Part of a small language model's weights: LayerNorm before each block.
MLP neurons of a small language model. Each row is named by its layer, matrix (up: input weights) and neuron, and shows model dimensions 272-335. Each number is 200 + 30 x the weight over its row's rms, rounded and kept within 0 to 999.
After each neuron's rows, "fires on" lists the tokens most often at its 100 highest values on Wikipedia text that the model never trained on.

L2.up580,214,199,217,168,223,200,193,202,193,223,225,169,170,152,203,174,197,231,184,197,177,218,194,229,136,220,222,136,168,237,239,208,219,207,193,137,271,177,160,203,185,172,245,148,153,185,225,195,225,227,187,183,195,191,178,228,202,176,231,179,189,167,173,232
fires on: "ed", "d", ":", "ing", "s"

L2.up54,237,201,173,164,182,191,212,281,172,220,205,161,165,128,195,265,186,183,146,258,116,153,225,186,218,185,190,158,222,184,232,232,243,233,235,213,232,179,197,195,194,201,208,178,196,181,156,245,178,179,240,186,210,189,236,193,173,193,195,201,140,205,108,166
fires on: " in", "vi", " use", " |", " since", " time"

L2.up191,200,190,208,185,221,135,226,266,216,248,208,191,191,197,249,164,235,220,210,214,229,176,153,185,161,213,223,240,149,188,205,204,177,237,242,194,218,175,178,209,166,201,192,158,149,200,159,212,163,266,168,189,222,199,182,176,254,218,212,138,234,184,240,215
fires on: " ", "d", "s", "–", "o"

L2.up760,158,153,196,188,227,256,160,177,147,198,178,176,118,191,180,191,221,125,216,251,167,246,222,246,163,180,193,166,164,176,229,221,237,214,170,197,265,218,235,149,218,194,154,173,184,228,235,171,218,193,210,168,207,285,195,206,233,147,194,241,233,178,214,224
fires on: " with", " /", " of", " to", "y"

L3.up21,198,232,241,252,241,198,143,192,175,254,186,252,187,218,198,226,183,174,197,220,228,224,237,174,202,227,151,183,183,281,221,165,213,162,221,174,237,211,196,237,180,188,181,196,156,194,186,213,161,216,194,210,228,146,174,215,242,180,176,226,200,257,221,224
fires on: "1", "6", "9"

L3.up559,220,209,218,226,198,168,264,183,171,252,172,185,226,194,239,186,241,203,188,236,152,227,199,180,237,214,171,253,244,142,237,163,195,240,229,188,181,168,227,188,222,200,214,154,206,192,217,196,266,193,174,179,193,209,182,204,164,173,205,227,193,208,222,235
fires on: " of", " |", " by", ".", " from"

L2.up507,239,168,173,154,189,210,194,271,265,219,148,161,215,217,149,185,235,220,239,190,189,158,189,171,246,234,163,219,172,169,162,204,234,221,213,208,232,193,194,232,189,188,218,233,175,195,209,177,190,210,187,153,226,244,189,259,152,188,199,204,165,202,246,175
fires on: " and", ",", ".", "\"", ";", " /"

L5.up587,191,178,185,224,201,160,207,196,203,221,175,182,191,174,250,217,199,224,192,208,269,228,208,196,276,200,217,170,155,219,216,163,257,143,199,220,188,173,175,239,288,180,208,221,224,168,223,185,209,176,180,157,184,228,189,189,260,217,211,216,235,117,204,183
fires on: "s", "re", " S"

L3.up53,208,218,184,255,214,203,186,255,217,250,236,168,203,185,235,240,179,179,223,181,140,218,205,185,192,217,195,166,225,223,163,177,192,250,201,245,246,211,136,181,216,190,228,194,206,230,164,197,194,238,169,197,163,244,200,204,166,227,222,232,195,222,169,162
fires on: " |", ":", "up"

L2.up631,193,205,152,216,202,193,184,205,228,170,136,220,212,176,213,201,185,215,200,171,195,183,205,246,177,219,239,147,154,177,151,178,301,154,175,260,202,168,207,173,206,218,135,196,190,221,242,235,174,174,204,196,217,195,210,196,218,157,161,161,197,198,199,195
fires on: "s", " have", " had", "er", " Team", "ar"

L3.up557,258,142,153,224,191,220,184,174,133,215,178,194,169,223,155,195,180,170,202,209,172,181,199,194,191,155,211,187,202,210,235,165,244,178,198,166,193,207,198,166,182,247,202,130,211,214,200,216,179,223,281,244,164,223,206,192,189,137,219,234,233,196,254,163
fires on: " to", "em", " Shar", "im"

L2.up197,221,156,187,248,199,209,167,224,212,195,235,201,198,155,222,195,160,195,191,243,193,150,219,197,216,160,255,179,190,106,196,214,167,210,198,182,198,235,154,160,158,162,203,144,225,228,181,193,235,224,141,242,187,208,196,177,218,220,221,205,211,153,201,200
fires on: "s", "ing", "al", " of", "e", "less"

L5.up430,219,240,200,198,205,187,248,220,173,177,196,218,184,234,185,161,131,151,192,233,175,224,189,250,243,224,161,187,166,194,207,151,226,237,247,193,207,231,184,168,192,210,208,176,178,231,147,208,215,160,211,193,234,239,198,226,183,224,204,242,219,202,202,211
fires on: " in", " over", " on", " through", " up", " to"

L8.up121,250,154,234,195,180,179,104,162,227,164,218,237,186,136,234,183,177,174,209,204,219,161,239,197,199,216,201,220,202,160,159,200,196,217,233,213,173,188,263,183,249,187,218,204,194,225,165,220,173,188,227,128,203,139,249,208,192,177,256,202,158,208,195,231
fires on: "1", ".", "9", " ", "7", "2"

L8.up70,168,190,206,178,194,233,193,129,139,167,184,219,182,211,191,250,224,167,213,206,138,230,196,213,222,262,169,253,246,222,194,236,193,190,276,149,206,173,235,217,247,225,193,226,237,158,189,226,260,195,201,208,221,154,184,184,227,160,160,243,223,222,130,187
fires on: " \"", " (", "-"

L2.up281,215,180,195,199,245,210,231,199,180,261,224,217,198,155,228,267,178,235,197,285,212,259,203,210,191,125,183,208,206,192,192,185,195,237,210,214,218,195,144,168,202,192,202,228,176,171,258,109,179,254,213,214,156,155,176,177,232,171,155,184,204,181,241,190
fires on: ",", " one", " that", " each", " The", " part"

L5.up561,211,231,187,225,203,193,191,197,228,176,214,182,302,186,255,201,240,204,196,206,224,206,188,135,228,216,194,203,243,171,193,200,210,252,188,191,170,215,185,242,182,209,177,218,182,243,187,193,157,213,221,237,226,200,180,182,206,209,179,179,198,195,189,175
fires on: "0", "2", " of", "el", "hi", "ra"

L5.up58,167,211,218,223,235,248,140,192,171,259,226,210,195,220,174,220,188,157,213,195,208,225,192,221,225,180,206,193,170,226,194,266,247,196,198,236,190,196,187,227,220,232,168,194,197,191,193,163,166,211,206,183,209,195,277,161,198,143,209,224,240,234,225,186
fires on: "-", " ", "3", "1"

L8.up174,202,180,150,196,176,176,236,195,241,220,212,229,197,206,165,202,141,229,155,219,183,189,173,166,202,207,193,189,175,174,213,219,163,209,139,197,217,208,142,209,169,237,237,172,213,165,244,186,197,208,170,181,203,187,185,187,219,186,179,156,223,233,174,212
fires on: "9", " in", "===", "1", "In", " In"

L2.up66,128,211,195,256,196,267,185,160,202,266,201,232,114,171,241,137,238,259,181,198,210,205,159,198,204,165,248,242,215,220,168,232,178,204,194,213,215,168,193,228,172,213,200,194,212,190,182,241,170,228,193,173,178,149,191,233,195,207,165,203,209,183,202,229
fires on: " \"", " ", " U", "qu", "com", "gu"

L5.up219,208,193,170,220,219,174,261,232,173,208,172,196,237,192,212,250,185,172,216,201,202,188,184,172,212,162,196,191,177,163,227,171,237,241,172,229,226,222,146,202,183,186,151,207,157,219,181,192,218,208,230,220,228,202,225,200,216,239,197,169,208,178,253,150
fires on: ",", " town"

L3.up397,154,240,205,210,257,207,119,211,230,273,226,175,221,151,223,234,202,234,196,198,170,245,205,235,165,209,228,228,176,166,197,227,192,194,139,234,249,203,239,250,206,231,168,238,182,177,156,210,197,208,147,226,196,200,222,176,290,168,229,247,181,198,181,189
fires on: " to", "'", "op", "-", " "

L2.up562,217,243,230,195,206,218,208,234,221,191,145,203,199,250,196,174,190,187,133,223,237,185,249,177,196,246,151,143,126,203,191,216,279,224,196,188,217,194,205,212,198,232,174,130,223,181,204,226,165,204,218,217,253,215,204,188,215,175,176,215,247,184,207,219
fires on: "s", " Jul", "ș", " Lu", "fri"

L3.up279,199,195,199,247,227,217,166,181,206,206,174,182,227,196,218,196,222,184,176,164,217,211,167,273,202,200,208,215,259,197,190,184,291,162,126,251,217,161,161,258,139,254,174,217,185,207,190,234,185,224,162,191,169,193,192,178,203,194,209,193,206,222,242,161
fires on: ",", ":", " of", " and", "f", "t"

L3.up677,210,197,195,201,213,229,161,217,228,232,213,219,210,214,224,164,231,203,178,161,165,213,196,186,185,194,248,205,265,219,199,167,190,270,240,186,212,162,193,194,190,163,227,217,196,182,187,171,168,186,182,151,182,222,176,161,250,206,194,197,218,165,209,164
fires on: " pro", " de", " comp", " |", "-", "):"

L2.up643,191,158,151,213,243,126,194,198,239,173,171,274,180,157,193,184,223,195,239,153,255,186,180,212,177,197,219,204,231,203,151,212,158,202,179,187,199,174,220,160,210,204,178,187,195,212,243,223,196,234,235,205,215,196,206,206,155,155,213,176,168,190,198,206
fires on: "==", "N", " ==", "W", " Squadron", "E"

L5.up719,221,214,217,191,247,171,173,210,189,260,230,158,217,236,215,191,217,178,243,216,187,228,212,174,178,210,215,237,210,196,195,200,185,232,241,222,187,210,159,208,196,233,167,175,221,198,183,174,241,217,250,206,234,229,173,200,191,214,206,258,205,234,259,209
fires on: " the", ":", " ", "s", "cre", "N"

L8.up655,226,202,202,228,237,259,208,208,206,170,168,209,170,183,215,198,175,210,158,225,258,227,168,206,216,176,177,209,169,243,233,179,217,252,217,215,261,186,193,229,185,195,191,201,228,206,230,180,156,170,234,162,198,219,126,186,211,190,189,217,184,262,166,208
fires on: " a", " the", "A", "a"

L3.up149,214,146,187,182,240,193,207,194,230,206,199,208,206,159,226,209,237,229,174,198,202,200,252,199,261,188,209,231,216,173,194,226,223,203,168,190,191,165,206,235,203,154,182,248,211,136,200,215,214,220,211,247,208,234,211,182,204,178,245,223,205,153,161,190
fires on: "s", " well", " to", " has", " have", " almost"

L5.up175,193,223,185,181,209,155,207,217,200,229,129,195,242,179,209,188,182,167,229,200,198,221,166,186,233,206,213,183,221,255,198,214,252,211,201,190,209,255,202,206,191,166,227,246,225,241,250,256,170,195,183,200,229,254,180,232,244,144,208,245,152,191,232,201
fires on: "-", ":", "0", "–", "."

L5.up91,209,183,182,162,229,246,228,179,213,164,234,202,190,191,189,195,191,194,183,201,163,210,197,145,203,201,171,199,213,161,202,191,216,173,195,254,229,106,206,225,229,167,214,181,230,209,227,181,172,229,239,178,290,239,229,202,141,210,218,204,183,200,178,161
fires on: " ", "s", "c"

L5.up279,166,193,146,226,227,231,125,212,180,213,198,264,153,172,196,173,208,219,165,204,244,165,164,174,176,184,180,226,207,219,157,203,183,163,210,135,211,236,190,242,195,172,162,230,230,184,215,188,199,184,175,213,233,155,214,227,179,174,166,208,159,245,158,225
fires on: "==", " ==", "===", "|---|---|", "com", " |"

L2.up645,194,218,179,185,192,162,208,226,206,204,166,212,186,224,228,218,166,172,173,156,192,143,227,190,210,209,190,211,191,194,173,170,228,207,219,201,207,197,184,222,142,232,146,292,160,220,179,230,221,191,223,135,202,182,215,210,226,223,248,192,135,213,247,221
fires on: ",", " March", " August", " January"

L3.up294,124,194,215,249,250,207,162,203,151,218,196,172,162,213,155,261,182,133,198,220,204,184,151,163,158,206,198,221,234,172,208,214,225,217,147,190,251,225,209,189,209,198,246,217,195,203,197,234,162,191,209,194,234,219,237,237,246,214,187,201,167,176,213,206
fires on: " in", " of", ","

L3.up405,124,162,181,233,216,216,205,178,195,208,182,219,188,199,176,185,221,206,163,196,253,234,188,208,227,172,237,203,223,238,217,168,168,183,232,132,192,200,218,173,196,194,177,198,238,137,186,172,242,217,179,184,207,189,183,181,167,166,232,199,149,231,203,166
fires on: "s", ":", "th", "e", "ed"

L2.up273,213,224,196,184,214,191,191,237,170,151,200,196,179,244,195,244,197,201,219,214,142,216,216,160,190,199,190,196,241,236,216,190,231,226,162,194,183,213,129,185,159,206,215,189,223,140,179,193,178,202,210,236,175,227,216,233,159,165,226,198,239,214,195,184
fires on: ":", " |", "aged", " in"

L2.up76,161,298,153,185,230,145,175,211,197,190,185,217,216,175,240,238,203,202,162,203,242,220,174,216,200,255,252,205,224,221,194,213,212,197,212,248,223,221,208,203,191,172,187,260,168,231,136,161,171,213,204,227,243,209,211,230,207,153,207,210,173,228,172,207
fires on: ")", "2", "."

L3.up335,193,144,226,196,269,193,169,178,232,196,142,216,169,244,156,213,234,170,245,201,114,219,176,161,207,213,225,179,181,183,234,186,201,227,197,172,236,201,220,248,194,180,258,157,172,212,249,238,193,270,238,221,220,152,212,211,169,154,221,185,214,196,182,219
fires on: " |", " ", "R", " dis", "\n", " Position"

L8.up693,172,233,258,182,229,214,226,143,213,210,191,202,199,173,207,181,167,182,194,195,234,201,209,187,185,216,161,144,150,219,200,222,203,162,217,247,190,228,196,196,182,216,233,175,209,227,218,238,198,226,216,239,223,193,166,212,264,182,208,226,263,202,214,163
fires on: "6", "8", "5", "9", "4", "3"

L3.up220,206,218,185,156,212,212,169,238,175,242,178,258,182,143,191,197,154,199,244,226,185,210,147,196,217,176,232,218,164,175,257,242,170,207,173,162,195,185,221,136,202,172,179,188,228,216,144,185,158,229,213,222,149,162,187,185,220,212,224,249,198,188,135,228
fires on: " of", "ing", "ic", "ous", "us", "est"

L5.up50,176,165,214,209,178,184,287,144,236,219,199,235,178,197,210,205,190,165,228,250,190,244,245,259,239,278,188,175,185,252,231,207,187,208,141,148,210,170,185,187,212,173,210,203,220,243,147,221,209,154,187,164,238,183,262,221,164,195,237,235,146,203,209,242
fires on: " Z", " to", " in", "-", "ni", "ja"

L8.up498,189,186,176,175,204,234,167,215,191,229,218,175,186,218,224,173,215,250,231,241,216,239,202,256,230,121,247,228,201,188,189,201,245,142,147,210,201,178,148,240,236,200,201,178,210,189,195,205,186,162,147,222,237,215,205,180,206,214,193,217,241,189,213,218
fires on: " ", " \"", " (", "/"

L5.up763,173,191,217,196,212,225,167,194,202,190,219,265,188,234,172,230,196,197,206,215,174,175,228,199,207,133,173,247,205,153,297,216,214,234,196,159,218,174,174,179,200,220,182,183,154,167,218,197,193,233,211,241,185,238,176,206,164,231,288,201,210,206,196,175
fires on: ",", " of", "al", "e"

L3.up472,197,209,152,193,252,217,201,217,176,207,241,227,160,231,179,229,255,128,191,218,144,218,132,215,178,233,174,202,230,195,203,182,165,237,170,227,235,160,229,162,149,168,181,210,155,261,145,183,252,186,149,196,203,207,218,185,194,200,195,209,215,257,181,191
fires on: "-", " |", " of"

L2.up428,219,184,207,257,192,252,202,210,221,194,201,124,244,220,238,202,229,179,201,202,218,213,197,245,235,230,256,189,234,202,235,169,181,192,224,185,225,214,239,159,220,200,199,189,220,220,191,186,212,210,217,197,138,246,219,185,91,228,252,218,229,235,190,204
fires on: ".", " |", " Raja", " As", " Vi"

L3.up202,178,145,206,217,208,213,194,261,168,182,177,215,178,193,165,229,238,180,199,204,188,132,183,146,218,220,176,170,212,203,218,165,217,173,150,209,223,205,157,204,195,232,273,177,199,164,205,202,205,193,221,231,178,266,165,228,212,130,163,190,223,206,241,181
fires on: " |", "est", " League", ":", " Mid"

L5.up628,147,169,177,278,222,149,167,190,182,224,138,224,254,207,192,217,211,176,183,242,207,171,169,164,191,172,215,192,230,194,185,149,194,226,193,186,173,176,198,216,192,237,251,192,243,203,213,181,195,237,186,222,176,187,174,205,159,137,256,192,168,203,225,238
fires on: "s", "th", "e", "m", "c", "t"

L8.up538,214,229,205,197,211,157,215,163,229,181,171,192,144,200,256,187,194,170,196,183,254,234,234,197,213,219,216,234,222,137,227,189,221,209,203,235,222,179,244,224,172,179,197,190,212,177,162,208,249,198,156,205,236,190,214,177,179,120,163,187,201,200,215,212
fires on: ",", " and", " that", " with"

L5.up465,212,231,195,157,236,228,180,193,216,203,166,176,219,252,212,169,214,206,227,208,199,256,227,180,170,177,214,157,198,177,187,180,277,211,257,203,234,187,199,218,198,201,169,195,206,217,227,209,213,226,277,241,236,160,183,190,225,163,193,207,214,252,196,167
fires on: "s", "y", "is"

L8.up712,135,219,165,197,195,202,231,205,208,172,176,257,267,137,153,222,221,164,189,196,156,201,178,204,189,202,234,200,228,238,211,218,221,196,234,180,217,238,210,176,219,191,162,223,154,250,185,181,202,221,173,208,201,227,217,178,172,185,162,181,209,187,178,207
fires on: "\n", " his", ")", "1", "-"

L5.up432,262,210,122,177,158,210,199,155,249,146,147,206,196,197,239,207,203,217,208,180,198,194,199,176,245,229,209,172,149,193,243,210,197,253,188,271,223,125,185,186,230,218,184,191,216,227,182,204,180,164,216,195,239,189,190,171,216,157,254,230,153,202,145,171
fires on: "s", ",", "er"

L2.up558,214,216,202,219,185,223,205,188,242,178,219,205,177,224,243,231,145,192,162,181,148,213,191,229,247,218,187,223,212,232,242,196,173,232,215,218,207,267,237,183,158,176,212,232,223,215,170,184,196,196,216,198,238,148,236,225,213,238,219,231,184,154,199,220
fires on: " ===", "===", " politician", "===="

L8.up306,153,249,123,247,185,172,199,226,169,152,212,200,193,225,201,288,180,210,175,204,228,191,200,200,205,214,215,194,141,190,184,202,183,186,251,213,227,269,199,196,220,233,180,209,227,181,196,139,200,188,156,205,205,179,205,152,191,191,180,205,185,183,217,215
fires on: ",", ".", "2", "8", "9", "1"

L8.up271,252,208,226,148,185,159,198,184,245,145,190,222,181,211,188,181,174,247,163,174,198,207,252,196,250,272,234,231,211,191,170,188,170,165,239,226,145,175,148,185,213,268,188,132,257,235,149,196,182,200,136,231,95,188,207,236,222,269,235,186,200,173,200,172
fires on: ".", "wi", "lo", "bra", "ra"

L3.up176,209,210,220,185,214,200,163,152,201,195,193,191,269,191,243,198,226,230,227,191,234,247,176,155,181,196,141,219,270,156,212,182,235,252,182,239,213,143,213,256,236,181,223,232,205,171,203,219,223,252,190,240,252,204,143,211,167,184,227,192,198,198,149,195
fires on: "0", "1", "9", " of", "2"

L3.up74,184,187,178,200,167,230,154,147,205,210,189,189,188,228,220,276,168,199,174,187,191,155,204,216,226,224,213,167,241,191,229,167,232,206,129,148,188,163,165,150,227,203,241,145,151,191,230,207,201,188,173,206,214,184,193,171,173,176,138,213,168,187,215,165
fires on: " |", "est", "ver", "y", " bad"

L3.up35,178,247,192,185,179,241,234,178,224,194,252,193,256,171,242,230,168,176,246,251,218,231,234,159,195,176,204,156,235,152,201,192,212,153,215,201,233,164,267,192,225,199,234,219,220,199,222,166,249,205,267,278,183,222,171,177,194,222,229,233,196,201,194,166
fires on: " Z", " to", "us", " of", "er", "is"

L8.up66,198,213,175,198,248,258,195,264,208,197,224,206,178,217,198,224,192,190,248,237,216,233,181,208,185,190,185,192,174,200,210,219,206,198,190,180,238,230,177,238,226,204,210,225,192,220,195,198,228,166,202,182,204,145,209,170,200,203,182,149,155,200,203,219
fires on: "-", ",", "|", ":", " and"

L2.up584,223,232,183,227,172,237,249,144,161,192,178,223,159,178,216,128,201,185,203,244,171,180,165,203,234,195,203,226,224,230,187,179,214,220,245,165,273,183,204,153,175,182,178,221,207,213,200,157,218,202,230,174,205,197,180,200,263,206,238,149,191,213,216,205
fires on: "P", ":", "I", "F"

L3.up11,186,197,240,171,178,210,252,210,221,211,209,193,224,224,185,174,191,204,180,266,201,190,178,203,205,217,196,190,249,190,245,191,233,172,202,165,179,153,218,161,191,176,154,153,227,180,174,218,223,228,173,185,221,237,198,234,195,171,173,186,165,166,187,195
fires on: "s", ":", "ed", " to", " in"

L2.up132,206,233,173,189,193,187,233,195,144,197,139,232,174,193,223,182,234,233,199,193,202,154,150,190,195,203,243,230,211,258,203,191,244,174,209,200,219,237,243,166,200,174,210,194,159,146,156,175,175,203,181,214,214,206,220,226,219,196,210,221,190,229,178,199
fires on: ".", " Ro", " M"

L2.up160,176,158,187,185,199,181,228,180,163,178,247,235,222,175,218,201,171,191,200,214,205,137,165,179,151,196,215,141,242,159,226,199,198,178,177,207,207,143,174,173,156,167,165,214,239,237,121,179,231,161,194,186,211,206,185,268,206,204,196,209,196,216,198,182
fires on: " of", "m", ":", " in", "hi"

L2.up93,219,245,175,201,166,148,232,173,193,204,198,208,226,183,240,161,214,135,158,226,222,206,195,220,202,151,194,207,173,210,209,171,196,162,274,254,163,203,207,186,178,150,189,217,189,157,253,150,222,160,168,185,263,242,239,197,217,214,183,221,232,145,195,229
fires on: "s", "el", " as"

L2.up635,182,229,222,198,168,215,247,179,212,152,159,294,228,217,158,217,177,198,173,173,144,195,240,237,167,229,220,225,179,159,198,238,209,216,216,188,176,152,208,201,215,155,201,191,234,139,167,167,197,235,209,248,235,128,203,212,234,229,160,198,151,209,152,198
fires on: "e", "al", "um", "au", ":"

L8.up484,217,173,217,175,266,164,199,111,167,182,190,225,188,200,248,175,178,230,154,186,178,206,176,199,176,226,198,221,213,192,180,168,208,184,229,185,186,190,188,222,228,183,163,180,226,229,144,183,247,184,144,213,204,209,159,229,171,238,251,191,198,230,232,188
fires on: ".", "i", ":"

L5.up551,206,159,153,179,251,211,227,219,193,183,246,217,181,193,202,181,210,195,257,186,215,217,199,181,146,164,235,164,226,205,183,200,174,164,161,176,246,185,192,187,226,204,162,261,238,196,255,163,226,172,200,240,210,134,168,197,193,190,215,144,182,248,190,198
fires on: "-", "g", " of", "f", "i"

L8.up715,184,257,207,165,164,169,209,221,250,179,191,205,241,160,209,182,184,191,168,205,208,255,208,255,234,201,175,186,194,126,187,282,198,220,181,181,215,143,163,204,209,207,190,159,236,230,178,200,219,207,184,208,209,253,189,211,185,174,149,226,178,208,209,212
fires on: " and", ":", ",", " to", " in"

L8.up157,209,197,184,146,181,135,236,180,167,222,217,239,187,225,191,205,191,231,182,205,186,167,175,170,186,195,158,146,169,175,197,201,230,269,224,196,211,235,164,216,172,182,236,240,184,134,220,201,202,224,194,177,226,219,218,227,207,206,241,150,197,182,194,183
fires on: "9", " T", " E", "1", " I", "ar"

L3.up456,158,216,171,172,175,212,255,188,172,198,284,211,231,193,194,212,188,166,148,202,168,214,217,216,216,248,196,185,185,203,193,163,145,195,215,193,206,186,196,202,218,132,186,164,203,175,181,157,221,143,187,273,215,148,176,189,162,213,152,253,166,171,177,210
fires on: "ing", " of", "s", " not"

L8.up454,154,219,235,230,167,218,169,168,219,206,223,169,151,161,189,183,209,171,175,202,180,256,175,220,260,222,196,214,229,250,183,262,208,180,250,197,198,213,204,196,191,194,212,214,224,236,148,215,158,223,159,175,219,199,188,175,177,210,179,223,175,209,183,180
fires on: "\n", " \"", "–", "-"

L5.up440,158,224,185,187,266,254,238,205,181,214,185,236,163,234,210,194,172,212,244,225,201,162,213,195,238,196,222,206,196,175,161,198,214,147,240,150,193,188,228,216,174,220,181,219,227,241,233,219,199,233,191,215,173,200,189,224,211,208,186,274,170,187,130,197
fires on: "-", "'", "ean", " S", "s"

L3.up498,247,255,163,175,197,245,174,187,223,205,141,228,204,206,194,238,164,214,132,172,194,189,202,224,217,164,215,207,189,211,195,185,224,174,165,177,189,203,223,171,238,213,215,241,234,190,288,195,170,214,140,150,178,228,191,171,220,186,223,171,233,188,253,219
fires on: "-", " Ar", "der", " De", "er", "ar"

L2.up376,160,185,197,178,289,238,219,196,210,201,146,165,238,207,203,224,259,206,220,189,200,202,182,218,219,178,191,234,174,228,261,200,188,213,215,184,186,200,223,191,164,182,170,257,223,138,215,139,181,253,205,232,176,256,172,258,223,219,229,234,225,189,172,208
fires on: ",", " of", "th", "'", "er", "ir"

L2.up173,275,243,200,211,184,181,191,190,203,191,187,214,238,162,191,166,213,227,154,162,212,143,158,166,242,180,198,148,157,181,170,197,238,213,244,179,219,161,254,151,200,199,169,186,194,268,217,182,174,228,219,204,245,186,227,147,209,171,247,197,187,194,212,248
fires on: " The", "s", " He"

L8.up509,211,182,208,184,152,142,170,221,152,174,220,206,173,177,206,226,152,196,184,241,234,204,226,138,195,218,159,196,240,169,214,224,189,183,204,185,201,196,250,198,213,209,231,187,219,209,212,206,237,202,197,166,189,205,236,190,170,192,221,211,206,263,204,211
fires on: " is", " can", " ", " are", "."

L8.up260,194,275,127,173,248,202,196,206,216,193,273,218,192,197,229,205,175,187,197,229,209,226,210,208,163,226,161,215,192,169,187,250,218,202,173,142,267,170,206,169,259,224,180,159,226,208,234,175,207,184,180,235,181,183,157,285,144,206,190,245,191,183,210,208
fires on: ":", "-", "|", " in", " of", " |"

L3.up612,181,188,220,195,208,194,209,223,189,197,115,212,220,183,214,194,226,232,204,244,176,139,154,181,191,297,232,242,208,211,200,133,163,234,204,166,211,195,215,207,205,179,212,172,176,173,182,184,199,215,257,191,175,202,184,255,127,164,247,171,190,215,240,258
fires on: ".", " |", " and", " were", " "

L5.up372,183,194,155,163,235,203,210,176,208,236,179,184,219,168,226,214,232,170,183,223,260,185,148,210,181,192,158,173,170,214,155,193,248,169,166,204,168,168,219,197,201,177,182,204,211,186,227,144,147,201,218,228,221,188,199,132,195,250,177,233,213,184,208,213
fires on: "i", "in", "s", "e", "-", "mp"

L8.up639,151,213,163,248,209,239,235,206,203,210,241,195,125,185,190,211,184,163,229,199,195,181,166,235,193,249,249,228,213,212,170,181,192,169,193,222,224,208,126,221,207,252,181,210,185,184,172,188,220,167,198,171,188,208,219,157,159,166,175,219,209,217,230,196
fires on: " in", " at", " |", ",", " and", "|"

L8.up218,185,193,214,226,208,206,257,192,224,206,193,115,227,213,254,216,150,185,234,245,191,226,278,201,153,182,227,182,161,162,248,215,208,217,162,207,211,214,178,218,198,234,128,171,214,212,181,217,260,152,223,186,217,197,172,178,228,199,150,158,236,176,204,243
fires on: ".", ",", "4", "3", "2", "8"